{
  "num_hidden_layers": 10,
  "hidden_size": 256,
  "num_attention_heads": 8,
  "num_key_value_heads": 1,
  "head_dim": 32,
  "intermediate_size": 1024,
  "vocab_size": 8192,
  "hidden_act": "quick_gelu",
  "norm": "rmsnorm",
  "norm_place": "pre",
  "norm_eps": 1e-06,
  "positions": "rope",
  "rope_theta": 10000.0,
  "rope_fraction": 1.0,
  "qk_norm": false,
  "attn_scale": 0.177,
  "bias": "none",
  "tie_word_embeddings": true,
  "parallel_block": false,
  "init": "normal",
  "init_std_qkv": 0.0338,
  "init_std_o": 0.0,
  "init_std_up": 0.0338,
  "init_std_down": 0.0,
  "optimizer": "adamw",
  "learning_rate": 0.00147,
  "lr_mult_up": 0.701,
  "beta1": 0.95,
  "beta2": 0.99,
  "lr_head": 0.00633,
  "max_grad_norm": 1.0,
  "warmup_steps": 208,
  "schedule": "wsd",
  "decay_fraction": 1.0,
  "decay_shape": "linear",
  "final_lr_fraction": 0.0,
  "batch_tokens": 32768,
  "max_seq_len": 512,
  "doc_mask": true,
  "train_tokens": 447200000,
  "max_steps": 13648,
  "dataset": "wikipedia_en"
}
MLP neurons of a small language model. Each row is named by its layer, matrix (up: input weights) and neuron, and shows model dimensions 0-127. Each number is 128 + 32 x the weight over its row's rms, rounded and kept within 0 to 255. Numbers have three digits each.
A block is one neuron, or neurons of one layer that tend to fire together. After each block is what it responds to, as a language model described it from the Wikipedia text at the highest values.

L2.up34:098153139157120135126140113185091142167137104113134126092115136108124084098099134138149150166170139164157149102175143151117134113096163134087176161114122182137141192137131093170123096126035069190116105126100191139170089144128155141129131175135127139173121124144104078104129108126115124130101183139143107095125090112122133146097173133138125121155158157157170172192134092095202138115079
L2.up152:110138113071169114118138010144046103110116154115086126132128158137133088098119164171141122173120153174131164112120165113194153140127144138162164166191135130111150168107163106071119165126136096108093124120146129125149123152155153092134139071069154187145120146144144114152171146133154117129159204183124173115141084147087144156187135127118127133146127136126123129221147201142161115144106
L2.up253:133092148132103115168137064090096120150133102094136122085130167163118073099070101108209108141140119200172097145036131121087127099139145147115144140155114158159144083123136111150108074134127076171053122167133122115126143138172142121114067153132120174118099133150085135121071132106121091118132112157134159182109078152097135095104139127191131106126134118158129161121113070159080161085105
L2.up518:113161158100129109151108056108109095126100121072161126163116134115126145090141043167189145170134119138124101136146145140129188120237119129150138123120094143126102118163159154126128128127111112157052134155143113131079116123164147162115125109139116159137086152056130133160039131071222135139123142116140114157088104124135167122083139193149123118147138068094150156097133129168101146112136
L2.up890:122103115068128198172097113121059112104129122103116137099103133148106109104121110144164130179136134156070101151173131110134119148176114162108131148162148171115117156186112151104119180151132154120081141174097074125121128122149140119100123108168098137101093149153114079131114179032129144116140186172185102176128085124137110166128117129119106130110145060147160134173130111093069200124148
L2.up894:146168138110097040174107078076158083121121081117114095121136108143155131106128079153182174173175106074130108092114128130109131171204169116133124157072095154103141174171135180134143140164110151138063166113139110123112126125193141161100119094089126162108098140114117116166148096068213155157120115139142092116145094109142123111144135160142122165136140129096237173141133114176084159115116
L2.up962:113147159105124161140155099092108089120125138131114164168080193117126153062143138073094119144101125155251141107124140127150102079106139171165179145127149170149136085089148107162153120163050105187108076094129221099118131138106135109116131109097119186138097113108116152144085174129107099140156111174169128132144157133115125115087140159153097146133139120117120140130080185133133110134102
L2.up975:127101129080139147103124127159136135126126147167101109138137124171115103099170125129120127094158128149141079196131144142197177146191116150159126145135128093128108154147120089106116107147049098142070124178129110110143097132143118137104116124149146180122110137095137114129170144109146161127154153114113198135127101136104196109163104142092117088128117151159120094096118179117068126115151
Article title closing marker

L3.up908:128152161140129129085148074121130190072133178161140110090135165134164142129145140143147145099119061133137110150073106152116136129140075096123200132111126098108121106155085180155129171136110126080101094151146111137126135175130207197109080123153115121122152149098148089165071099096126119124157147159130112184143147059178061131101109060142126167124179158186143174134130098110079106071143
Clause-ending comma after split word

L7.up91:121124136094137103136132132172148181098153114111148080033172183155097145177138058102180104094096163126125061123060150192111122139182068091171185062135101129170172110168123130172134146107109119162148151141122108153133203134154109173130128078141140166134130178112168156153108134072117118120111110086138116114139129168168106110078109143146131088128144144102127078112121092147184125083110
L7.up102:081121119122148117165108134091142177091128096073109153139163093110108151157159181135178148176141154123090108177143141114121136122199183152114149050153180130081102101169123117162160095046108124127109152091129150124166096151181127115126101118101160126112137196155163090134118167095109091091148170159119136164120082169102094088142145141148134090070155130068110148030153112124095104104144
L7.up353:127151126148050131132134130161184171143113119106108094106187148144126105157176059154131151161100108082178146198091087154122076142132114101131115115108134096144120149067140133195145167131145152157108156138136119166122127128132136110107102152136110160125115116202106119127115115144103041161085083153136156117112076109157108123032119087159130101156112119083183120079157118143197109158121
L7.up382:139181094097154150104101102137140159082096185137161064085140092139141157141161134146114150128147131128156142163087126152182086168111132098179140132127163123126162110112137196085195125150114096172163086144123084156095166149139142158131072057191143124161067136150161145163119186068127102115092127083164126045124095138116085118113140098123119103151160179137107138047140169109109096136110
L7.up630:164131117104132076114074120124151085168171159136126059129128127169128152136072122094111127126114094166113113133136200162140094107107105139150172128043166133125099159117144123138086142036110142167105093181153166172141140123096174089073122123207142159102123101183156090112102115117150061114150056090071138156101102119096104101136164166125127129165147145117153130150161129123085124140138
L7.up643:132109110150170133101160103126131139114188056125120145132142155151154093127131176166155106111139152114163151141126137123118142161103071111130250151161107073108166117164137116162160136136077104201159154117174151103109104168140155039121069075164175121099133164134178154104096157140135143060168129132093077154136098141139121140106086106094140151160167230139141163145150063094161071087107
L7.up906:144141108133093146124136140197137113145141093142102098075142204154174136126169132182158157134127165147122094159187150135131091168117121117145110195114153117136157146131073097100111114131102111153177043146118133092168130158178151130149043096170097145116096162135154111119159122074142183110122171137121104079115138107118125114120148157098114141147146164129134169106110143146156184074162
L7.up995:155106204121115111117154138187098176106127067126142138086149105175156150084132159118156197173051131132172138174142112099136170119089099066128140136097173099169154139165132149137107139093131115129148105106207155158069171166184133154064111090156101136136153082152139110120132157117130153130150141113092103122136106166111133134113103120131132163153173106119084134155125121106159108114122
Place-name comma boundaries

L2.up22:136130126101156173174145119108102120155161086126156109118105184135183163156157154116131175186108144148116148176150040131143147175147145139109112126139183131104112160156100115106160120105126156056138040139088143142172164185134129101129077143112102164092122146077095098194115161163176105193044131164168101113143119167107111124128134127115158117102119164054116097087127146142134144108062
L2.up288:131139166151171098120115121114139106146129150172177134128122083102089119165125167141100129136157119110132103090176135149135165057161142128139131095172142077159095092115155107161133130118150119075146125110182123107116144153066136121091110118079113174094198107137163073127131129173155174140197132127187139097164095098102149125131041090085133116100156158153154070137112154152131106137097
L2.up366:136128172108114156152100123103127103132129118128068185128092128112170125095107176196127175091132129155089149193128128149134142132160084153086122162088134191108126168133132113154160131128147119133125148014171127153141144119145098172132135036104112168152130141197104073124109090080122136216107122135140129172142142105130102173165118140175057124147130108171176119118136151218090160096125
L2.up730:106144075124135065086201022161168125156134109114139072072107127122088141089088149159136099094144142109179102092179141104138107131058160158136103143144133092109213097068102129083130070143152147124118128222089079134178161142127156101142090171124103104106105144105126132113183146139183148109110133149154172113158074098120108183099124115168175127097146095141149110126134061107078100109097
L2.up745:165097164134100155144070110135130125108136135090108086143111179160144185139168164171130103130114121080132124133108029193142133150149082178155146091147171103186088150110162149152118087150170124203181178180129146111144121129131142085125044144154189136069079123143123109129140099110105172162113121136084147123149109169116130124135135135145131092167156151142143150098139117133119092127105
L2.up829:084106074163167119137105067127140193078171226168141083105069149125197131171116130104072174130112132123156093129111161157173115078101132062138135138157130102136123085141126110166135126142142111152110147079108135144076080151126098102134055140127109119130167109112170129117110132144137116140197139112124125129153146072162159101125151085121172133149164101139141139084150104154098108062104
L2.up835:132106143088187082162199119190119142155128129124153171130057151102175146182113135107066222109148133091128083135124079148166182109145107107145089123132139104135128115131150192090136127123136108086118105152109117109146131153127165116094101128123155156108098144133137105128140133163151202115170161093184107086130140072157127120189062080104127134086124138112114135117090131205122101119135
L2.up846:122069097116122091107159119189143142125162168193151121117091125163161163129154141120099173163085133118108109120139148149124121184115105154150070129100158030122173125104124171101121128126080144102136221128101172146082058198110145190107122123147102137160074120147119120117158138155115161148105162142147186146155133128156117124118105101181155130104145118132065109080134103135119112075104
Name-completing head nouns

L7.up125:147222071177114113131122158174139102158128120156119118143131133137130202123132188100123126199141046105201130134131104116144069102163143142133125140149209134107085115140138126112156132119097124091156147123111146142140103135148147194105136087125155138099083179144171187143127096093184101065149135098160122145070041100170153091178093077174174092106099150136115118137141133152113167079117
L7.up169:113155151103077072155099117132141116129101150164107120135108131179152167157153158115110151150082168124094151112195125123131118118158152128150120158166154157146112161152079112131106158179078151124176157153074131149165079182172147144138136162118178070133134195123095133098184153105166128135103125133115112132088079153189115092127132113174207070101116100109124191133131129121141197149129
L7.up299:107161140079102136139128140115134137137092154134119110085122150126152113145091175139106170142105087142108110118167093129164150140098196080140117136140139160112136118114106140152174153150088157178194198147133141141155095184158157184098088166097174138107110182077134087145114175120146155165140137098093088146100125102153140052182065029140136129084119141125074118180150156109146115124146
L7.up300:144185163128097122132137122132084141079105129164148102156134093194140090107141105121077191179094108144164123131098142134153151093036207103182162184133161073130103174123114161123128149096151155095179123165125119082166135133121180159085125096140150117086141147102174110127108151085137133144050140125137105131140072092131154095127121102103129116145144137087088121152115185133085121107102
L7.up449:161173179107077128108100157102147147169064132139127138112146151193100095130100133160144220161146111132103135106157095158159113192151166111092163125179070128129072071112111135126131169140042133156161109126155144084143183128165149114126128192126172106101105216187113138099154141135147154149166132194095146188106074160163132111176132133170128104178145123136098097133139105132068151073152
L7.up862:149150170142125140076103116121149118120105096172132090103077135178156114166161138180118221159075082125124159119174105123200143131123148123133148128135201112126129165097149157105162152158065117142160073102153162155169101171184175150089125180134191111083122220175123102130166128135160140122127179157130068138147076161163171118110107065151160103100105089126050135124169088156112127136142
L7.up1007:132203116098151141138114110084171140123114129162138118099143136176149178137152123136130147165076116139145097082177123127185166086087192129103118145149119118133130133149132140138142199131088128184126158139120112131141114106200123205110095157167170100091127163114149133081123092102145105134152186146133104148094045179181133107176140096127129071138091111122105158114161114099053148113142
L7.up1013:161188154142024115066103134111120122130129102155133168141091129149094096110143186175085148182080088169187089139138110138129118127111161110154119155126144128163092114065131122132162127144128147190131163144118130187155099141070179167100137150117196164059166142100130095122128084144117131167148132162087155163090085136169162110164126136135140104070123135135098134163116095126146170086178
Table header cells

L3.up228:132164217094098127141093121116126138116162150159079136144157156162083122141142126126164108109158097095156158107201136122147109152115125133144078128118146067141114119130134132141156173135062154119142090107144137171104121124127155133090131169080129141106102122162066093157140118126181143178114180116127112087125118125161188117096139044090151103083094131129140117106133181170137161068116
Document and table boundaries

L3.up572:104154129117160078156104132150103162160166137191144065129113152137158133199118188065061114152182107070135122108152180178118083132171115136126133155151137120117102133123132134109153138072107112129158156125089148085113127160119141141175094156115136167085105176092117125133104169098129135157137199116140082125143112160141152115199089116075193079112154077105160156074108139149065095098103
Final word of proper names

L3.up651:152120092117110135110111094144113101141080133149132180117117125137127144181117111109079104157080109171127117132141096082212172141110118122134142063106130109084107104133137114169100162133054146119150104104115141168106126182117123109068081160135110173093085124170133092108126170074142127114106159136132194137084110164136118109160126146137157135130125164087103112121073104160131161168120
Compound-word first halves

L2.up5:130185119153095122054119070165064149063121137170064143131123133146117144114120119127087105095124064096111116135125082133107140105156171142148166100085150106104092174129092122090126130059148151163136160157160074164187141175131180110117087186163183130076136178141094074172123126120114131114152207149109115127120155121158141107115106124144181119138151179123128111181108131102204115106144
L2.up53:168162139095074146166159092140114140104102101091115136083180117208113116162161148115177119141088114111111137156127146141145136096165104117138142117079153098180073111091043125137138195134120142164109135147104152124141160080175196143110095114139096109141142165091125211111140079050076088144120147119158108099133135152117130120180118151136102141125113098123111105103159087122106135109163
L2.up176:165138145094090089139102127145085185068165130209150112166171139194099186159191084107156143101152099160139121115155157114149162142181125116157145069106156074135105141109116130124138163092112130089145132130169141135107124211149201128143113155110128154119144121136141117137143148160065086146122109144177155119137124076096079093102121093136095084137142104153147086120147105078088136045172
L2.up198:186182115142097166163143141139139155094160113126105157108177116177094160177188135176144127123083060116168148151139081090127155131142127135103182112062162067133101133124091146150160168157108120148120127151164122122125142174172215145094080115175174112109128165161182060139117135118116112111204138153137150068128079116144072095112110105116126098093176141137181155086135115107146093088107
L2.up399:192114139127082129164163051135102151080154096059097127142168130162108135154133143106162174089136058115105104134083144134159118115134126137120177123107136053177169128153072137156188174123171134120112153135198107140139160120148210104060088101158134092123088134149134131162122107107096105170138162160186131065150138117135111065104098125135157160111118109122160104090157130142159087098139
L2.up775:208129121128076117145144104134121144081126108104127160066129136214081102168193138132168109115140076100098120143128085094151161125113121105108199115090145070175093102117071128118157190158122151139156117139217120124105154124170236140086086139142173119129109146178173077157146104099100092103139182129150144126137114146121113118102128105128128098117099125103145093107127122122150121106155
L2.up991:167137131148079110111119103182126163054124104113119140099139138207097123121169077138141117145083068110135143121128147154133113145107121091151227107066135050164077128164079071165156172157165118167137132126248087162155102139157197082132087129158177093097141166143153072144123110086111114162109128131157179121130110127131160099121079143142180125139102136110127107083104081116172128132114
L2.up998:121173137140132103170113145180121178077158118108120064104133132219120165126146142135148156081110092122128114115118123134123160144150143114135179125111141032130173128128097104135205212118130123166141099158205078135132133189175184108120126117125179148096122117123165094119085132163133081143125186136098134183119114105124115102152112152094152143128122117160106125117114056069149074088128
Comma after place names

L7.up206:111155134128200106096091129128165150109149137173106126135106147149110085136112161138110166128125104225162103153119169184147097160109144120121166099127112107102131137127109125169130228151090163163188176119170137188148104146141181151133121118174152167157191174096134080085131129158058153099139125139145129131092104080114105127115123112105171191108123137115125122118122182084117144158148
L7.up373:168140124036167101091046164188115144140148159135119160169132141130089096111100130162165175128168148172132107147141183109100088122135221137125130097101099079120137187146094078130186148132082172139146095154142118159103099098160177063116100116115113137102200160126096149134132122128122059106101137100119095122076133107119127100082133139164161145108099171097086152127138088115124139118132
L7.up446:111157164120113110079107135139182170157103157207155145136137158124186132140069120135142086142165105114155029180099090118162110227073120085145132058120182138107133110097119191119089190133141159084147164113147141155160119142131150173165143139125154147083150176125115085085063136077185122108081110172133113102123143111063067147236147048137153146150120100115143184121078136111176164113137
L7.up619:156162080092171125101129109164077154068160133171056142089093181105093097130165149122147126150132169177093138184154146081130095131165127149145179051131114097092138197154140128106130128127129178152152154135180140166101082124134172060072102155149101154126129165085133140173089175113170071147127194120124106087126148114125162126119108113112136125165125158133110181106041138150151151135172
L7.up623:081156162120135169129139095110153151088148149160109159146111103091149096107099078130140109160093112199097118148143125134140166139158122150114160069130173085065142183133081116148151158152109133098152100135170146190158136142055147133098141088154168137110115090146149103150090186107122128124151149091115035137124163110121157099179114065153162108055067163159158124093073070115131122143163
L7.up701:127119121100161117089104115148132128155128161182108088155142131118099197112105137127139152215128131118168122212146088132154087131151155115095180141113150095126103169165126084090102143147152160125140124082156108139183089062138134054135073079158140141137120165119130174099099128154101109084131129134132049110063118083163107094150135145197154138135142167147081199119110155146156092147152
L7.up807:126154132128136103030066117098149111091093139175111147113175180160151120125101103155084110164074126130168138162120050152160138149072078101146169112114195123088148162106124149089138111128118138126165160158130115152081116155192170153121160090158171125138120161099123141095116124094135046068079117128131123091132134079087142111133136133105132143104118065102114071125090117160152055148162
L7.up872:152154085165148121166090094179105168098167160164142167141094135128136156114094074132090166089126150161161156131126100125101080120138177086165138070160118084102176184118069134068178183094132198115155141139174103138146111140139160106123153126141155172140129105074141116114062164107145088159054098123152121107086124117102159100164110112122170130102131158169150166163051059155172200112110
Verb after auxiliaries; section-heading breaks

L2.up99:166158189123115097187119206149124127109157084117117135142124135126136145104135108048136141164113154142149103183192136130153132135090173105103107130106106187167112055184127152150130179097149156137129158108109078123118134161109087138132126121138100097119135127066088124108051104078126175130120100117174124167169154105145051170146103133148182121115141109101134132122098169207150080167162
L2.up149:127151149110131154161105144147144162104203070124120089090142126121195124115145111147170101206118111119066144175166128109143192163096150107110106154183126120154112098199094126174119154120141141175104152132097091124160086169147123127101113157128104128105075107100112137164149068071147145076090155117125101109114088075139033179144080126154107060116169134094110116111151159149179105141156
L2.up316:108152134124094086132076097092085087099141183163120146126146114129101149138127102108117145099119112155144125133166121124114085123135151113199205081168146147132170147182114074169154144115127134156175121137168081136120123150091124124114131185122055140128130144103147107089100119166126100110126146108153162119131038128143122126127073134127172164062128169174134178073050150220097173124078
L2.up379:128139164132136155140124093131073138128139103084162119022083164141097169116182143192195140147156137119155156125121135083141111123087143147114129153122154150119132133146083119124108159162099174169127157137102112110103115119155084111113095113130078134093128140132078083188138099080132183094129183138148143116152102127098057164179114097158155144121133110125142192159103159113072133128174
L2.up480:099127153103140135164128169039167122176124138095114186152127131146119162161153083089117158125117112070160131172115146142116116160132132150112134130139104125130082161134165120140111212111073146173087136125128067124118106147157099135104145114175120081156129129131142167105077121070088139102112141120132098154142132111149096093018124129109091107119125050075144179147130136102162153121169
L2.up507:174176147128128118179146131117170122150117097102168086103116127157089205143193118183149115122152133079049076157163124109153098144110132116169076130133154090141154105189135162080087218135134177109115135140116086124136172158124098152114119109121091115103132161078119139168168141094167155098147106094128179117150100136138083140046110137160162128120111108097150187125101135180102087139149
L2.up710:156083139169102139169118224158177132155160129135064165175108168088079063166145130150133137109088134167007173157140100132061102149096181107146093148159126142181114128126113034168117126088120104119121150123104087124177162143155109108141133193159151140098130106136096208078152124077086112066168137085109072165184122090130076084107131107133134103178136145141142129079113120149161173097113
L2.up969:137133147153128170143103166131146147132117101141157089134136091149173211132143100083137166160169071081129079185066152155137178148139180132163096125119114100108080094146085155092098094132108166177146153090119109130110143129122121143103134120128135090117121143160086122136189145151153165118114131069146149120141131150158085102065126095101185135111113139117131165090143149140098191152188
Make / makeup verbs

L3.up966:165135137084139138102091133166065082093115130097046088165138125151153145198142129156147120097110132143127172133146069106114145124136114168135182188114164109141090141143119169117227135164083141087118141144175155129150123175169154227111129128109141090144107155100163159095148128173150104215134170160137095082089117128139126117206135107147181073143120159099143112096147185144152184039046
Heading markers and "both"

L7.up149:132164173099145148082127100147141099112105104122133142076076132117144129092102092130067167161119163147122109175125154061161165163137217130198143122166136123084077084255132126098116105102131112112144142123128127170128078155173133136153141099146116124171069138075149186138088163112169117186087137164146110103120121154135074094121111118114166137143157107158118101162115168117089071094115
L7.up177:212138133118128166138138063140143163067097132162153110140160124145154148142162146101083143145112132057099140144160023112153118120159145070158192107146144148133166140064161124168096123098151146100178184084138116146161063113129207179065119101125181138186117149100152101149112134108181144090106176101098140068149093086130123105127105091129200133080175055162093189172122155112176145128145
L7.up324:139163096072150108132095101143100095130124148146130078078129133118108103094105126117115098080149145112074133087118095080152096129193151143175153108123128198068203147166140142144170070119155102108186121085178123140151121169122120111078128097177136140118083045098152149126066109064133181125125188159140054035144108096180128089156143144187067150160172154167171178112111143121113106112087
L7.up351:125118141108100125115109121179145097122173170212165117030095105093106157185137109182093202114084128129188128113108147101136110136098145127152107131164092134161162138188113151105137107121140121103156122095143134094109052103168129129113138133114117171156138149099210076113109180148088142145141097170141105121109127046174127100148104117074191161142183163164160152148065115129109120143083
L7.up411:091160146095124141078147112180126134160144134117158111117157153107114171194151151119087163151095168143125090140132137154161078124165076145128098132139176149154135135180081132175147148073124094089150156181103123178150138163103183118074081163169117152083093213076113149150098122125093068161120141088121095126113149081097162112099148159177101107122165148138081175191061143103149136071196
L7.up498:153148140103078111148127104119131096100145125083130135158146132182157104133142098085142135188145103074146194141081114146122101098103114124168110098146109081075110134150153101070179095050116087152123143136152159122103079153081127173125137106150082109154172153064128088162154159100133087123092109176066127071127055115120118122137101118127210093155183136123145113134079128102144097089084
L7.up793:122128160086047102098144154093142140139148071149147154098142187114171123126122080152088106151124091153084090139096101166126080130110118131156148140125133119132133205127137126171075130142158155123120157199107107144139065054135115109036135092157169169123141141073138125151091127132128113115122192105134071156104100142160127123123177159132170170117179142139152115167091142198129161118098
L7.up825:112169144096112164139151094119108128107110129173203117122139212155104119100135100176101115131100150084160167123162117119122108156138136130193129122120091149114152109131111122093124131070158091126106123091142131116123074079128156163095114083145137126148119126091141106128116177108190074069082134087153143045115127107164039118097154118096177116133141148138191155178163166096116123111124
Plural noun endings

L7.up72:093081108101144179062165081110142122123207155151108108102091147108146171138152141115102152176114181150157080087124089166107170143132183113175151125134229080157121128131038109098147155114102119136176119084111153100124069121151114178113109099125169143083134164112149124181089127107067076104162115139119158178106126114156045095082132132131150155143189112128101051091110104123099148106139
L7.up184:201138164116123116118118135128093159095137174101064136157130085124124140143123156177127084133130108146149106124103156065161185159108134154148151124113127125113166101103135166093209076071103145181150118074136138135092158157161212152112086140161107180045132148100162099138157151111157132091109085126159105076085101113114094120199156159135169101138143143115170063153142131114144155114107
L7.up312:139149145144112144099125110128158165132138187139104138130152148108145162191088150095121122132104133162179091146093101151088093204182138093121103146110157064150118125119096111182147148157111162164198106099108125125113123167140121111160076196193113142106083197126113136117066149109098123124092139154143170100091114102169145133127105090131157110128176206132103155103055136147137140075144
L7.up344:103151126103103121130130115189050109175125136121169069123126145120172192135139083178111177103104108180140116125180101118120064089123194084220102186064185112159140135164059122129174111082106119115124138181127132120172107130134149145111129154111178136096124150072155105149128091128125134141106136125136147141126116098190129101136116169091076100186084110122159129161120132176150121112137
L7.up438:145139090103144111141185075159084119090129140125091124151140100115144197138178112136115145120063170100100137146129083123150169153131113152150111174198194096152127105120117160142200134127116147115124101104107102123117104154174156091178138171098148126072119147095148130089120093088164143121105179140132138126083117083092074069117137062123143113136131113146180093138112094115133137071055
L7.up692:174130093152151138098181100159108124138143136128092131099131169113088118116078148157109117113065151100093113141202066132123145146150129154118139172118159113113173125100155096121131140105163110091186093082118122087092110101137141191152116166115119151068095128113148143091153143088107142127126083134131074110113156098141097101070184149160130163111176083032165086127117133137098113106067
L7.up882:133122098104113128111119117121076078137111112193161111146081157115155109177130160134093161076152128082109120127139109135205126099098153124169130109168153106124154096124153168087149126111118116124141120161155127149109105201143185144155107113136209175093091196090115078137074165133140137107131134119119129112027120101137080099197173068123154128113141144172106148104113126074056095074140
L7.up1016:111165126133100047094100101205155137119127113145104105156104146114169166142149109199118157131075142164084105114156133119124123149141195082124130124132203105121080195143104155164163121176132090081157060084100123106148077166171147133100215142110194117122104183096134106195104127083156127118154134198154106151122090105166149114112145046170193154085110145106182094161163133117162144123110
Predictable term completions